config.toml
n_layer = 10
d_model = 896
n_head = 14
n_kv_head = 14
head_dim = 64
d_mlp = 2688
vocab_size = 32000
activation = "reglu"
norm = "layernorm"
norm_place = "pre"
norm_eps = 1e-05
positions = "alibi"
qk_norm = false
attn_scale = 0.125
bias = "all"
tie_embeddings = true
parallel_block = false
init = "normal"
init_std_qkv = 0.0216
init_std_o = 0.00483
init_std_up = 0.0216
init_std_down = 0.00483
optimizer = "muon_variant"
lr = 0.0141
lr_mult_o = 2.0
lr_mult_down = 1.5
beta1 = 0.9
lr_head = 0.00341
grad_clip = 0.5
warmup_steps = 200
schedule = "wsd"
decay_fraction = 1.0
decay_shape = "sqrt"
final_lr_fraction = 0.1
batch_tokens = 262144
seq_len = 1024
doc_mask = true
train_tokens = 1064000000
steps = 4059
dataset = "wikipedia_en"
MLP neurons of a small language model. Each row is named by its layer, matrix (gate and up: input weights) and neuron, and shows model dimensions 176-239. Each number is 50 + 15 x the weight over its row's rms, rounded and kept within 0 to 99. A neuron's up and down rows have the sign that makes its largest values positive.
A block is one neuron, or neurons of one layer that tend to fire together. After each block is what it responds to, as a language model described it from the Wikipedia text at the highest values.

L6.gate2674:44 56 57 47 64 68 38 28 56 44 78 63 52 26 54 63 52 49 49 44 37 06 57 33 52 51 44 63 40 53 89 39 61 70 37 43 47 54 53 28 54 79 39 31 34 30 28 48 69 42 28 70 28 85 42 57 23 61 50 52 51 75 70 47
L6.up2674:55 57 37 29 62 28 60 41 35 40 59 67 33 47 31 54 61 32 43 49 65 65 33 61 49 20 16 41 56 41 61 66 39 51 44 75 41 52 63 36 41 61 62 20 50 66 23 30 25 42 69 54 76 63 50 42 50 40 34 40 41 54 67 46
Responds to: Mainly No in the "No." column header of song or episode tables; weaker on word fragments such as def, ti (certiorari), ig.

L3.gate399:59 65 77 62 66 60 23 49 52 53 49 71 57 14 36 33 84 50 31 54 99 61 38 66 73 24 47 68 45 38 56 52 57 61 45 48 40 70 60 39 61 55 56 62 54 58 58 47 65 60 71 67 73 53 74 58 59 31 57 94 52 47 61 30
L3.up399:53 35 39 51 34 44 82 50 65 68 49 71 43 49 58 55 51 52 67 65 72 69 24 54 48 72 13 60 40 46 81 03 49 79 37 64 67 41 68 48 53 56 63 60 64 35 43 51 66 57 78 37 55 73 49 30 61 58 51 97 60 56 42 44
L3.gate1408:57 53 53 54 40 63 29 51 73 33 59 38 44 41 51 43 57 58 34 69 39 32 41 78 51 48 48 78 47 47 37 47 70 50 59 64 40 49 66 70 45 43 65 48 82 45 41 45 21 43 42 58 35 49 46 70 57 52 28 48 44 38 60 72
L3.up1408:45 73 54 55 63 48 55 69 40 76 45 31 57 46 38 65 40 61 32 44 24 29 46 55 63 52 37 53 64 54 55 33 63 58 45 28 54 43 83 47 46 43 68 42 31 51 70 43 43 67 40 29 25 00 55 46 53 68 61 70 42 50 62 68
L3.gate1969:58 38 44 76 31 45 62 66 32 83 41 35 49 58 55 49 25 56 46 46 39 27 34 61 37 65 53 64 54 43 49 25 54 36 49 24 58 69 42 64 65 37 65 58 41 44 65 63 59 66 26 43 53 33 47 68 60 46 69 40 50 50 52 17
L3.up1969:29 16 76 41 39 40 47 42 65 49 79 33 71 19 73 49 52 44 56 77 33 53 50 51 27 53 32 68 54 73 67 32 48 36 49 60 25 47 53 60 32 37 47 40 78 48 63 53 43 51 43 43 36 40 41 76 44 73 72 52 41 53 49 38
L3.gate2009:38 54 53 53 68 45 45 61 41 30 46 74 43 34 83 21 81 52 49 33 61 56 40 67 28 64 28 38 51 59 48 27 30 64 48 08 44 84 77 42 62 52 22 43 51 36 31 35 63 47 51 11 46 57 73 55 81 50 53 61 25 48 66 49
L3.up2009:34 57 66 46 31 58 48 63 58 52 40 77 57 54 54 34 58 44 51 48 61 52 48 74 60 60 38 67 35 37 75 59 22 33 54 48 37 28 31 58 43 42 77 69 60 50 44 54 30 53 34 70 27 69 38 40 53 37 52 77 46 70 12 43
L3.gate2210:56 50 38 65 48 49 61 25 28 55 51 53 38 37 65 42 50 48 42 82 68 63 62 32 75 59 39 51 55 37 67 20 61 44 43 46 23 49 68 41 29 32 62 23 25 42 51 28 26 52 45 36 45 69 50 58 60 83 50 45 27 69 54 28
L3.up2210:52 53 16 75 87 20 63 43 40 61 37 41 71 56 75 42 40 75 44 48 38 64 22 46 36 42 58 50 62 36 23 41 56 50 58 55 74 64 46 56 59 23 51 58 60 28 47 40 50 55 13 40 32 28 48 71 54 53 47 48 40 36 41 31
L3.gate2421:43 44 53 67 60 61 51 68 61 38 28 58 60 60 12 77 73 41 42 34 37 57 31 47 41 64 31 60 56 64 70 54 41 29 66 34 61 42 28 35 64 20 47 54 84 88 71 25 57 07 64 46 27 61 73 90 47 44 67 61 66 51 56 33
L3.up2421:50 53 33 29 63 44 35 43 50 67 55 51 51 32 45 48 53 56 57 26 58 04 19 43 33 48 44 71 55 62 43 58 42 49 65 62 41 40 59 36 64 64 51 93 32 76 61 19 56 60 41 32 48 58 64 40 41 66 53 76 57 60 69 69
L3.gate2454:51 48 76 55 36 47 36 40 43 57 56 43 57 38 49 68 15 56 53 49 66 38 42 33 40 42 57 56 50 58 29 51 33 67 56 65 35 67 50 67 31 42 36 64 50 37 48 44 50 34 46 20 53 30 61 46 66 47 35 57 44 44 47 54
L3.up2454:77 43 47 56 45 47 62 55 51 36 58 24 57 21 39 34 38 51 20 45 57 30 80 63 72 57 49 37 38 68 48 57 24 23 35 69 35 47 43 53 49 79 38 50 54 50 59 41 65 56 25 37 46 55 43 52 39 52 50 60 69 77 04 62
L3.gate2484:55 36 51 38 25 36 52 50 47 48 82 44 52 48 38 41 62 47 27 69 58 69 15 60 38 30 39 45 34 70 30 47 52 43 60 45 59 77 67 53 58 47 68 50 50 13 69 63 36 73 80 19 72 30 30 96 50 49 39 40 64 46 77 42
L3.up2484:41 53 22 38 48 70 61 60 48 57 62 56 44 30 53 77 36 29 69 61 80 41 42 35 45 37 33 67 26 49 43 19 36 67 35 58 42 41 44 50 77 31 50 72 40 68 50 60 37 32 54 49 37 36 43 60 45 54 79 60 54 36 72 82
Responds to: Line breaks right after wiki section headings such as ==Cast== or ==Awards==, plus pipe separators between numeric cells in stats tables.

L3.gate400:64 33 55 30 53 47 40 50 60 48 79 81 46 54 32 45 40 47 59 18 56 63 36 47 75 71 84 60 59 52 70 48 52 60 81 48 70 56 43 55 28 37 26 21 72 39 47 74 39 61 55 58 50 47 66 73 48 37 53 49 37 77 33 27
L3.up400:39 61 58 35 41 01 31 17 38 86 55 53 44 47 28 00 52 40 68 72 35 60 43 60 61 51 54 44 59 12 56 54 65 43 52 35 36 43 37 51 76 64 37 30 56 46 49 70 53 43 53 57 58 56 75 54 40 34 46 54 49 10 61 61
L3.gate512:39 38 72 71 70 47 60 37 39 54 47 22 61 72 58 06 51 56 53 43 69 53 58 37 65 51 54 36 77 71 39 48 49 44 41 42 65 36 45 31 57 55 54 52 41 40 41 68 74 54 27 52 50 39 44 45 39 55 85 62 77 54 74 60
L3.up512:44 35 33 47 26 10 53 56 70 44 64 36 55 53 41 43 38 58 60 52 36 76 36 47 56 51 57 53 55 58 51 28 34 45 65 15 71 50 53 58 87 36 53 57 61 69 31 50 43 67 50 46 45 20 19 65 32 39 64 57 50 33 35 62
L3.gate1068:20 47 64 51 61 50 61 51 59 47 45 41 48 84 48 71 49 49 57 76 34 60 46 50 66 36 44 58 47 59 64 37 58 63 84 40 52 70 45 34 69 32 50 47 40 51 60 48 59 32 25 39 70 71 35 46 50 69 12 42 52 55 59 44
L3.up1068:70 52 60 64 57 53 52 41 37 67 40 46 32 56 74 58 47 40 75 47 40 35 62 62 57 57 81 66 28 40 53 42 78 68 64 89 39 81 35 56 36 36 36 45 16 57 15 46 50 54 62 57 71 42 43 56 46 50 54 30 60 40 53 49
L3.gate1082:50 36 53 38 43 70 32 32 71 71 43 01 28 48 56 51 68 28 35 47 58 08 61 56 59 55 36 50 51 58 58 52 43 46 70 73 33 46 41 44 70 69 80 53 55 49 38 41 38 21 55 36 45 53 42 56 52 66 53 91 25 48 71 44
L3.up1082:29 07 55 25 45 43 53 34 68 46 55 48 32 61 52 18 53 24 69 74 69 21 58 56 79 42 55 64 56 69 60 56 73 47 70 42 66 70 33 45 77 62 37 50 71 40 66 30 74 02 35 72 38 39 59 41 44 61 53 77 43 47 43 29
L3.gate1646:24 60 68 75 36 51 44 36 48 63 43 28 43 34 50 43 66 56 66 26 58 42 54 30 46 43 23 40 66 32 36 52 66 44 39 52 54 61 35 13 65 65 26 39 49 50 59 48 86 44 44 57 51 34 36 35 80 55 35 29 38 47 67 56
L3.up1646:65 21 39 53 49 65 58 42 46 57 45 44 63 56 56 48 52 59 29 44 53 65 50 33 46 54 47 68 58 37 52 36 62 61 64 66 63 06 51 22 63 24 58 49 69 53 67 49 65 37 44 63 53 34 22 54 63 52 36 39 43 37 38 54
L3.gate2081:58 62 46 45 40 59 68 80 43 55 47 81 44 76 65 44 75 34 89 46 69 56 37 69 30 74 45 06 89 62 66 93 61 47 33 58 45 57 36 47 63 28 46 51 73 69 48 62 59 58 48 42 79 34 82 45 53 20 73 39 45 51 37 58
L3.up2081:33 48 65 40 27 45 56 74 50 86 54 60 61 39 81 55 68 63 42 60 40 53 22 48 46 87 33 60 29 77 62 42 23 54 56 66 83 52 78 34 61 46 38 62 57 19 54 57 51 58 33 54 55 45 41 34 57 61 65 64 66 27 61 33
L3.gate2222:69 61 37 53 39 34 63 21 76 40 48 51 48 27 44 61 46 63 47 26 51 53 53 50 54 73 58 65 48 65 40 53 62 64 84 42 55 50 32 44 64 63 39 42 25 33 39 30 67 58 51 48 45 37 42 34 39 63 53 46 61 60 57 44
L3.up2222:53 29 54 44 48 47 46 28 27 48 43 50 52 47 20 52 61 40 63 21 45 53 64 40 60 58 59 70 52 66 55 43 37 44 57 83 39 49 58 71 61 41 21 06 53 45 43 59 54 46 59 27 48 43 41 35 51 40 53 62 60 19 51 32
L3.gate2389:51 48 69 62 45 50 54 52 67 57 49 29 77 49 68 36 56 09 53 32 27 69 81 50 55 69 54 34 57 34 55 29 29 37 62 49 32 58 44 54 44 55 41 46 34 55 71 62 48 70 70 58 40 16 34 44 57 48 49 78 38 47 37 61
L3.up2389:43 76 48 49 25 33 39 60 44 28 51 53 37 54 63 32 49 31 28 39 55 46 46 68 19 53 59 52 47 52 57 33 40 41 79 47 25 73 52 39 41 38 58 36 48 80 33 62 10 47 60 37 53 54 77 84 57 72 70 25 54 25 39 60
Responds to: Short letter-piece tokens in the middle of a word split into fragments, especially rare words and names, e.g. pheno-men-al, Pi-s-cataway, bru-n-ch, ca-i-mans.

L3.gate59:54 61 33 49 47 78 59 16 67 49 46 39 42 53 49 58 36 49 26 55 46 61 45 36 67 66 63 62 60 45 22 43 44 79 55 47 27 31 58 67 35 56 23 45 50 18 37 38 78 83 57 42 69 39 72 44 39 51 53 49 71 87 46 35
L3.up59:54 49 19 67 61 54 49 68 38 40 70 37 40 35 61 51 54 67 54 40 53 72 45 52 57 53 66 58 39 56 47 59 34 41 52 33 35 36 81 42 45 55 50 37 38 42 30 72 64 38 65 59 50 31 41 56 23 72 42 61 60 38 48 40
L3.gate576:59 58 27 35 46 52 45 55 50 71 59 48 62 29 47 70 44 45 31 20 61 43 39 31 35 65 65 35 48 66 51 49 63 56 66 54 58 52 27 42 64 32 66 59 55 51 55 53 59 53 69 78 29 36 34 58 61 60 84 44 63 54 41 49
L3.up576:61 58 58 40 49 14 36 48 29 42 41 44 37 39 43 42 66 56 44 16 66 41 67 53 48 73 52 42 46 56 59 48 62 24 69 51 37 84 15 41 54 42 41 43 29 47 42 52 51 44 67 42 15 47 32 25 36 60 56 52 52 46 52 34
L3.gate822:48 72 71 33 55 47 64 57 44 42 34 48 45 51 34 47 49 41 17 50 76 46 73 53 57 65 48 33 45 34 56 46 73 53 51 28 41 79 34 49 36 45 53 41 51 42 42 43 63 33 59 27 41 86 50 68 42 41 53 50 43 71 53 87
L3.up822:62 55 59 38 24 67 40 58 66 39 66 74 48 44 55 64 46 33 21 46 46 42 35 26 70 59 35 54 44 65 44 42 59 71 48 61 43 58 49 60 48 68 54 30 55 44 43 33 60 44 55 41 34 61 29 41 58 50 55 55 39 32 43 52
L3.gate1060:53 67 56 51 31 51 56 43 58 76 32 50 25 57 41 71 33 29 66 46 38 60 38 41 50 55 80 68 42 41 40 47 21 25 55 57 26 48 71 74 35 85 46 37 51 48 44 53 70 35 55 36 34 28 63 28 46 30 45 57 41 53 52 40
L3.up1060:55 30 53 62 69 53 19 64 58 41 40 52 70 46 35 78 60 48 53 40 37 28 32 41 34 39 47 57 45 57 51 45 50 60 72 23 73 60 36 47 40 61 59 42 53 41 58 33 63 63 50 36 44 73 43 41 44 52 58 32 52 62 35 52
L3.gate1653:56 51 52 58 64 35 57 55 69 83 38 21 65 42 77 48 42 47 34 41 51 75 55 46 36 75 49 49 49 42 17 76 51 60 33 43 53 56 69 65 52 40 34 38 48 48 55 66 71 67 76 44 28 54 53 26 56 96 60 48 55 34 57 37
L3.up1653:55 68 49 33 42 51 40 37 62 53 57 36 68 42 50 30 64 53 46 54 43 44 56 59 25 41 55 83 47 18 24 24 63 26 45 40 37 23 52 47 29 45 35 46 52 61 77 64 48 57 43 55 50 43 48 67 37 34 51 26 53 39 50 25
L3.gate2211:54 91 54 53 50 38 82 40 46 52 43 73 48 59 42 52 55 42 37 71 72 63 43 64 78 52 48 76 15 58 36 71 60 34 33 64 60 53 56 64 33 60 48 46 64 27 23 44 43 30 47 31 73 55 53 34 59 46 51 45 61 24 66 41
L3.up2211:54 87 40 19 48 34 76 57 57 22 57 68 38 69 53 37 38 36 41 35 41 45 39 43 52 22 35 73 48 54 35 56 54 71 31 42 45 38 41 56 55 67 57 45 09 70 42 59 55 43 48 58 45 18 54 37 54 61 57 56 43 32 86 47
L3.gate2572:52 61 23 70 35 37 56 28 65 61 16 43 49 47 61 33 30 42 25 52 42 53 57 16 49 44 43 55 62 58 08 50 55 36 26 66 41 38 65 54 50 58 47 40 46 65 38 48 57 72 58 51 57 40 46 63 52 60 65 29 44 49 88 54
L3.up2572:62 64 55 55 43 70 32 10 48 99 47 69 68 40 65 51 40 65 69 73 40 33 39 39 74 57 60 49 73 46 95 42 84 49 54 55 80 17 52 65 51 48 75 32 24 41 64 54 38 59 72 60 43 32 50 35 50 35 64 72 43 65 64 42
L3.gate2623:84 39 42 51 75 52 35 46 57 68 46 23 53 63 49 63 58 69 72 47 62 20 45 49 31 48 36 33 57 56 63 45 45 34 53 61 57 45 74 63 64 52 30 59 53 71 55 75 54 32 35 77 48 50 24 30 45 44 67 63 58 46 31 54
L3.up2623:40 56 29 62 54 21 70 24 63 36 40 35 55 37 35 49 37 36 69 61 62 30 42 32 31 64 53 46 56 81 71 44 76 74 32 63 81 65 10 55 51 42 49 54 54 76 65 73 72 26 37 58 53 33 08 74 38 50 54 52 65 56 60 49
Responds to: Modifier tokens inside multiword names and noun phrases, chiefly adjectives like political, social, National, Civil and possessive 's as in women's movement, People's Choice.

L4.gate202:48 57 51 64 60 29 44 69 46 60 44 60 43 70 57 80 42 36 69 57 69 39 57 23 26 79 50 71 32 49 39 50 39 63 35 41 57 50 29 49 39 49 50 47 56 42 42 48 46 41 48 51 34 46 49 36 63 52 68 37 59 60 47 62
L4.up202:60 59 59 38 76 42 56 52 45 40 49 63 53 52 43 34 37 57 60 50 58 58 67 57 65 57 61 44 62 45 43 36 40 28 04 49 21 65 58 38 55 56 30 64 27 29 77 55 77 45 81 61 70 64 46 63 34 49 67 77 47 58 43 84
L4.gate474:54 42 61 42 49 43 37 43 74 52 54 91 54 68 43 59 50 83 63 48 46 54 54 68 36 55 61 52 57 57 43 85 33 67 80 53 52 36 38 15 48 55 13 53 26 49 50 40 51 32 57 44 36 42 53 68 65 41 36 52 31 71 61 48
L4.up474:51 81 81 42 56 32 42 54 63 41 50 49 49 48 54 61 57 57 61 55 33 68 39 65 41 60 49 11 62 36 30 65 26 59 58 29 40 36 28 33 42 71 17 50 57 35 32 40 40 49 65 36 73 29 68 53 50 44 71 28 50 33 67 40
L4.gate1094:66 52 54 51 54 58 33 42 72 25 43 54 44 34 31 58 47 33 25 32 78 67 50 17 39 43 42 32 60 54 68 43 42 38 45 67 73 66 35 59 73 51 22 48 62 31 29 48 31 39 28 19 66 71 39 45 18 67 53 68 75 69 19 53
L4.up1094:77 75 60 44 44 42 58 89 30 54 50 31 73 60 39 45 61 56 67 26 69 63 50 71 61 35 17 22 63 43 49 59 48 43 57 32 85 51 30 60 58 62 18 50 64 15 37 36 64 71 65 57 11 50 67 45 48 59 43 50 46 48 69 47
L4.gate1347:33 90 40 93 39 70 52 66 43 47 94 39 52 30 55 48 53 31 68 64 40 51 41 52 73 31 49 39 44 68 43 56 25 19 20 41 51 59 26 49 48 81 21 48 50 27 59 41 76 38 36 11 47 66 42 60 66 19 38 59 30 72 49 84
L4.up1347:47 57 53 60 37 49 41 55 89 53 57 51 44 36 44 62 56 33 23 67 48 76 07 43 67 55 55 51 24 37 63 40 50 38 33 20 59 51 75 54 50 42 24 43 80 40 35 41 43 30 39 59 76 51 62 51 50 39 45 53 65 22 36 46
L4.gate1463:54 51 52 27 28 10 53 52 80 54 33 56 61 53 59 53 71 35 73 55 26 32 33 70 52 27 68 53 55 43 38 63 54 44 68 39 52 48 49 39 65 26 32 48 41 64 44 57 42 57 45 40 40 17 32 58 38 54 88 26 53 51 50 43
L4.up1463:67 48 36 36 31 73 48 35 46 64 53 29 53 17 35 35 32 65 55 61 31 70 51 33 73 58 28 42 49 33 45 48 12 42 57 60 38 54 71 52 34 52 39 60 40 56 37 45 71 24 56 36 38 68 50 32 28 56 71 60 14 38 47 44
L4.gate1681:46 62 73 63 45 62 55 47 40 53 53 71 47 47 64 80 24 40 44 50 57 64 55 74 51 54 24 26 44 50 51 57 52 55 45 37 52 42 61 65 43 53 18 49 43 35 18 33 38 46 59 46 39 69 71 27 86 43 27 59 46 44 55 48
L4.up1681:51 56 60 57 55 66 62 40 58 67 55 41 43 36 49 33 72 24 56 62 51 43 51 81 37 48 56 38 56 49 08 48 14 46 50 37 44 56 67 48 48 51 50 47 51 37 39 52 73 79 43 76 37 42 60 52 70 39 33 45 50 47 52 38
L4.gate2376:64 55 55 68 49 66 61 62 51 40 22 43 19 59 43 51 66 67 68 50 33 75 48 60 64 51 67 48 56 13 52 44 70 36 58 60 98 46 54 71 38 48 58 55 44 60 42 52 62 65 65 47 34 38 45 40 54 75 23 53 39 70 53 40
L4.up2376:63 56 38 53 52 74 59 32 38 40 51 47 44 74 36 84 25 57 60 33 38 55 51 55 62 18 61 50 54 34 49 55 48 54 33 41 47 57 52 54 65 45 72 51 61 78 60 33 30 33 55 73 27 49 53 50 43 66 69 48 55 46 32 25
L4.gate2581:41 67 25 38 50 58 55 52 67 65 79 27 42 43 60 55 44 68 16 39 59 53 72 47 55 52 60 59 50 23 63 64 32 49 76 44 41 31 69 50 62 61 67 41 65 72 62 30 53 59 56 13 70 62 43 59 27 52 40 45 60 72 61 35
L4.up2581:48 36 46 34 53 48 51 69 33 74 33 51 65 39 61 46 38 55 40 59 66 57 30 69 50 32 65 79 49 22 15 47 50 71 41 52 58 48 53 48 20 72 61 43 32 69 59 55 44 51 55 60 49 52 58 57 37 29 28 71 46 52 49 39
Responds to: The second line break of a blank line in Wikipedia articles, right after headings or paragraphs, before text like ==Career== or "On approaching".

L4.gate89:86 41 36 47 66 69 58 62 64 47 78 86 24 35 30 65 35 39 27 17 83 49 73 25 51 48 65 67 52 27 38 50 63 47 40 66 51 44 30 67 41 43 63 38 25 52 12 43 56 37 45 49 28 67 27 47 59 38 32 38 63 43 51 40
L4.up89:70 20 38 63 39 46 54 40 50 30 42 45 55 43 55 46 71 47 46 32 60 73 75 73 61 55 67 60 53 39 49 65 50 60 61 44 61 36 55 48 26 20 50 34 34 37 83 40 62 51 56 30 49 60 71 49 21 62 46 36 53 67 72 38
L4.gate809:48 60 47 42 65 50 61 76 47 42 57 52 29 60 28 37 72 60 38 35 72 22 50 54 69 35 57 40 67 38 67 50 57 56 39 56 44 53 48 34 35 82 39 32 55 61 30 48 89 43 66 16 56 80 57 33 60 49 75 41 57 70 80 41
L4.up809:43 37 35 54 42 34 40 54 53 28 60 46 68 17 52 75 54 70 16 31 75 64 40 29 54 57 36 53 68 67 28 50 37 51 25 39 64 68 53 40 61 39 47 46 74 66 25 48 46 40 49 63 56 44 45 21 54 50 55 43 61 39 56 49
L4.gate879:55 42 32 43 56 17 66 31 37 43 47 46 43 50 38 10 42 75 35 28 47 36 38 66 26 44 51 54 42 52 56 43 80 27 28 31 58 46 32 37 36 54 63 54 57 26 19 22 63 24 52 55 73 69 43 63 67 64 43 38 67 43 55 40
L4.up879:52 17 47 20 45 61 54 52 46 63 51 39 29 49 33 51 59 30 32 62 60 47 65 45 51 42 61 51 44 58 64 54 71 59 24 47 49 46 51 54 45 62 57 38 46 42 45 27 45 57 32 47 61 35 63 68 21 46 57 54 49 41 42 40
L4.gate1093:72 62 27 60 47 55 40 66 34 26 33 58 07 44 70 63 46 24 44 36 32 56 39 40 73 60 32 26 80 68 58 20 22 85 25 49 71 41 31 45 46 79 69 30 58 53 64 48 67 61 46 61 52 58 64 39 49 01 41 52 37 56 55 46
L4.up1093:41 52 39 36 51 34 60 58 44 48 45 17 14 55 55 54 80 14 49 42 69 33 58 52 79 41 40 60 32 24 46 37 60 44 35 45 69 59 48 77 67 43 49 31 34 30 47 56 46 21 27 60 55 76 47 48 62 67 57 50 58 41 59 35
L4.gate1785:59 44 66 47 40 57 71 34 50 30 62 57 60 40 59 55 48 34 45 38 50 50 65 36 61 44 73 57 38 58 34 37 46 61 69 45 38 60 29 62 72 78 73 76 50 73 16 41 25 63 69 45 62 78 47 63 59 25 38 69 37 56 36 52
L4.up1785:51 36 30 32 09 40 45 61 26 57 15 46 27 71 36 61 45 59 37 62 54 68 42 48 35 34 39 62 32 58 63 61 42 42 42 44 49 27 59 75 48 61 47 28 40 41 47 38 35 38 60 73 52 28 61 53 33 39 11 59 34 54 61 35
L4.gate2436:41 38 27 37 67 45 52 48 50 16 36 40 33 52 56 53 39 30 63 66 84 16 26 53 26 39 29 44 68 57 46 59 51 69 41 33 17 53 38 69 64 90 44 52 35 81 78 65 54 59 78 49 60 44 42 61 53 45 31 45 40 63 66 58
L4.up2436:50 44 43 48 68 35 60 68 61 45 59 49 21 50 57 36 41 43 67 58 50 47 54 31 58 40 39 66 72 13 43 52 54 48 56 47 54 28 71 38 58 47 61 49 67 47 36 48 41 44 59 42 53 22 59 45 30 62 50 55 16 72 27 30
L4.gate2595:70 54 40 77 40 42 31 46 63 53 45 39 33 47 22 22 53 37 55 42 71 45 33 49 47 58 50 48 55 57 56 50 51 37 85 52 48 65 52 37 73 69 52 28 52 23 35 66 68 56 46 48 66 71 28 27 81 61 49 56 58 46 69 53
L4.up2595:70 22 68 49 24 54 56 45 44 68 30 55 30 32 42 33 71 76 44 34 40 47 31 47 69 66 41 29 66 64 37 27 46 55 59 43 60 44 39 46 44 19 63 33 34 52 37 64 51 43 51 56 40 48 22 67 41 25 35 54 68 47 31 66
L4.gate2632:51 17 56 45 58 43 49 44 44 55 42 49 67 35 55 47 35 26 60 49 37 62 42 63 21 52 54 65 51 47 50 30 70 83 51 45 53 47 70 32 67 51 17 45 29 42 17 55 36 57 67 36 72 87 38 52 39 42 63 55 66 46 35 61
L4.up2632:74 63 30 68 73 76 35 46 48 42 54 65 46 55 49 51 21 40 43 52 65 64 56 73 43 31 57 51 21 52 72 61 39 44 83 44 69 47 69 57 57 62 36 72 35 48 21 40 26 59 51 55 59 42 43 20 85 75 60 35 75 56 59 51
Responds to: Relational adjectives naming a domain or sphere before a noun, such as cultural, social, economic, financial, mental, sexual, often including -al word endings.

L4.gate258:61 42 44 32 37 54 66 56 53 34 51 55 51 51 58 53 47 43 33 65 46 31 57 35 38 42 61 18 21 52 40 36 53 47 29 53 54 41 69 66 49 38 46 34 09 13 22 36 32 71 41 71 60 34 35 29 40 71 72 46 43 58 57 40
L4.up258:27 40 55 48 67 33 60 50 64 29 55 56 33 31 64 60 57 51 33 47 50 31 45 47 65 75 82 70 25 63 60 73 38 84 61 83 71 57 52 61 36 64 61 51 52 78 52 44 50 62 75 41 45 59 46 54 47 73 54 58 59 55 46 31
L4.gate385:56 48 29 62 60 47 39 65 37 52 33 45 43 63 39 50 34 29 57 47 60 52 53 47 32 45 55 29 45 12 60 66 41 42 60 46 64 58 41 42 35 47 35 60 47 24 45 27 52 86 58 68 61 63 36 63 39 30 47 58 69 30 62 41
L4.up385:41 42 40 39 51 39 28 52 69 32 52 82 33 57 57 74 71 59 50 38 41 61 71 44 49 32 47 73 47 28 51 57 63 48 34 52 85 31 70 56 60 55 45 59 41 40 38 45 43 63 42 37 65 83 49 56 24 46 47 35 61 63 44 37
L4.gate667:62 40 60 53 39 69 29 21 57 57 40 64 30 12 56 77 41 61 65 33 70 48 34 46 54 46 68 28 43 69 76 29 50 67 67 26 63 59 43 45 48 41 30 46 35 63 46 37 40 76 64 55 45 66 49 48 41 48 61 47 47 58 28 43
L4.up667:36 52 21 55 50 82 64 46 61 41 07 71 37 30 73 69 44 59 39 46 49 60 44 49 48 36 33 43 62 74 71 50 66 76 04 18 56 30 75 56 35 30 69 54 46 64 52 48 54 63 51 71 65 33 68 22 61 60 49 42 57 55 31 40
L4.gate784:29 46 43 44 43 55 43 33 83 42 36 59 53 54 47 47 45 43 63 51 59 33 36 37 77 63 50 40 66 74 45 61 28 53 38 29 62 54 65 46 49 50 26 57 71 43 56 78 38 31 46 51 25 63 53 54 62 66 59 57 48 63 66 49
L4.up784:25 64 36 32 53 33 55 51 73 48 69 85 45 60 60 50 62 62 51 36 51 32 48 50 61 82 32 39 54 52 62 22 41 25 79 47 57 47 56 66 51 50 33 82 73 56 73 58 49 51 34 58 56 64 74 43 24 37 27 68 56 41 50 56
L4.gate993:41 53 62 62 46 71 31 42 32 35 41 30 55 49 59 55 73 32 54 14 60 30 76 31 55 29 53 37 28 45 59 50 74 64 35 27 72 64 61 61 56 34 32 60 37 74 36 42 22 52 55 68 56 35 46 73 61 35 56 72 44 66 45 50
L4.up993:48 46 25 92 57 39 54 38 70 72 61 39 65 55 56 49 53 44 18 16 73 43 73 54 43 57 59 33 25 66 51 44 50 26 13 37 38 68 47 45 58 43 46 67 46 45 47 35 50 57 28 70 34 52 43 51 23 56 39 59 47 65 27 64
L4.gate1929:46 51 33 48 25 67 57 49 38 58 48 68 54 57 49 36 40 60 44 47 57 65 74 46 32 52 81 56 59 50 55 49 37 60 53 37 31 49 41 40 53 68 59 50 32 60 58 36 59 31 51 48 59 38 31 59 68 24 53 34 59 70 45 49
L4.up1929:54 58 32 73 69 65 21 52 51 23 60 49 30 53 75 48 65 53 34 40 42 82 62 29 35 17 42 44 49 63 50 57 37 13 59 70 48 47 40 45 48 94 13 50 53 74 35 37 24 41 59 66 45 35 52 52 18 42 39 63 72 54 68 45
L4.gate2075:53 66 78 56 62 27 63 57 40 51 44 41 38 66 59 33 44 24 27 40 44 27 46 53 43 68 60 63 48 59 30 46 39 65 61 34 50 43 77 48 73 46 50 59 43 58 55 11 64 37 34 66 35 51 63 42 63 44 53 41 45 41 76 68
L4.up2075:49 69 49 61 55 30 67 45 42 47 53 62 61 45 53 35 52 36 74 40 45 31 34 53 49 29 53 47 44 43 67 35 67 67 38 63 47 52 66 22 60 72 03 40 12 60 43 31 63 49 34 18 41 47 58 44 36 40 35 38 54 55 64 59
L4.gate2482:47 57 39 41 81 60 54 52 41 41 56 58 18 64 76 36 38 38 58 39 58 46 42 27 50 38 74 31 45 39 47 68 17 33 51 33 66 54 65 55 50 29 28 45 46 53 56 53 75 49 73 34 36 26 71 30 65 58 62 64 93 47 45 59
L4.up2482:54 60 32 24 79 43 72 49 78 67 73 45 50 38 63 27 41 61 16 36 63 44 57 48 64 48 61 45 52 51 40 60 42 56 34 28 33 52 56 10 66 50 46 64 54 23 55 45 66 51 27 59 81 85 63 48 59 42 36 45 59 47 75 26
Responds to: Short letter pieces in the middle of rare proper names split into subword tokens, such as Ten-n, Son-n-tag, To-k-uma, Swe-a-ve, and also brand names like N-exus and N-3V.

L6.gate1608:60 62 69 53 36 36 59 44 53 34 46 61 53 81 57 54 55 70 40 47 42 14 25 60 48 38 34 46 67 49 55 34 63 65 40 93 94 45 37 66 42 44 45 65 42 47 19 68 49 35 61 48 31 56 59 49 53 55 44 25 30 68 32 52
L6.up1608:56 39 73 69 78 42 41 50 39 44 62 40 41 41 55 46 75 41 39 62 48 74 66 60 16 79 50 57 18 49 33 55 47 35 65 39 71 36 64 47 41 53 71 57 65 76 42 30 60 32 35 46 51 45 31 67 54 48 57 62 46 29 42 75
Responds to: Line breaks just before a bulleted list or table row begins, as under "===Film===" headings, after colons, or between table rows; weakly also sentence-initial "was/is".

L6.gate2372:25 46 38 50 73 33 52 46 48 27 11 27 87 55 56 68 36 51 51 32 26 41 58 62 56 58 47 58 75 46 33 40 35 55 36 52 67 62 65 46 46 57 31 49 57 25 72 36 33 54 62 54 49 49 40 44 32 28 50 36 59 41 55 51
L6.up2372:59 63 64 67 42 46 43 56 67 54 32 70 60 48 68 39 49 59 60 70 31 70 31 46 56 69 36 54 60 36 14 17 47 58 33 46 73 54 63 48 50 38 39 54 77 62 50 51 37 48 55 51 37 50 33 54 34 15 64 49 55 63 56 66
Responds to: Adjectives, or their final suffix pieces (-ic, -al, -istic, -graphic), that qualify a following noun, e.g. clinical, financial, geological; also score pieces in sports tables.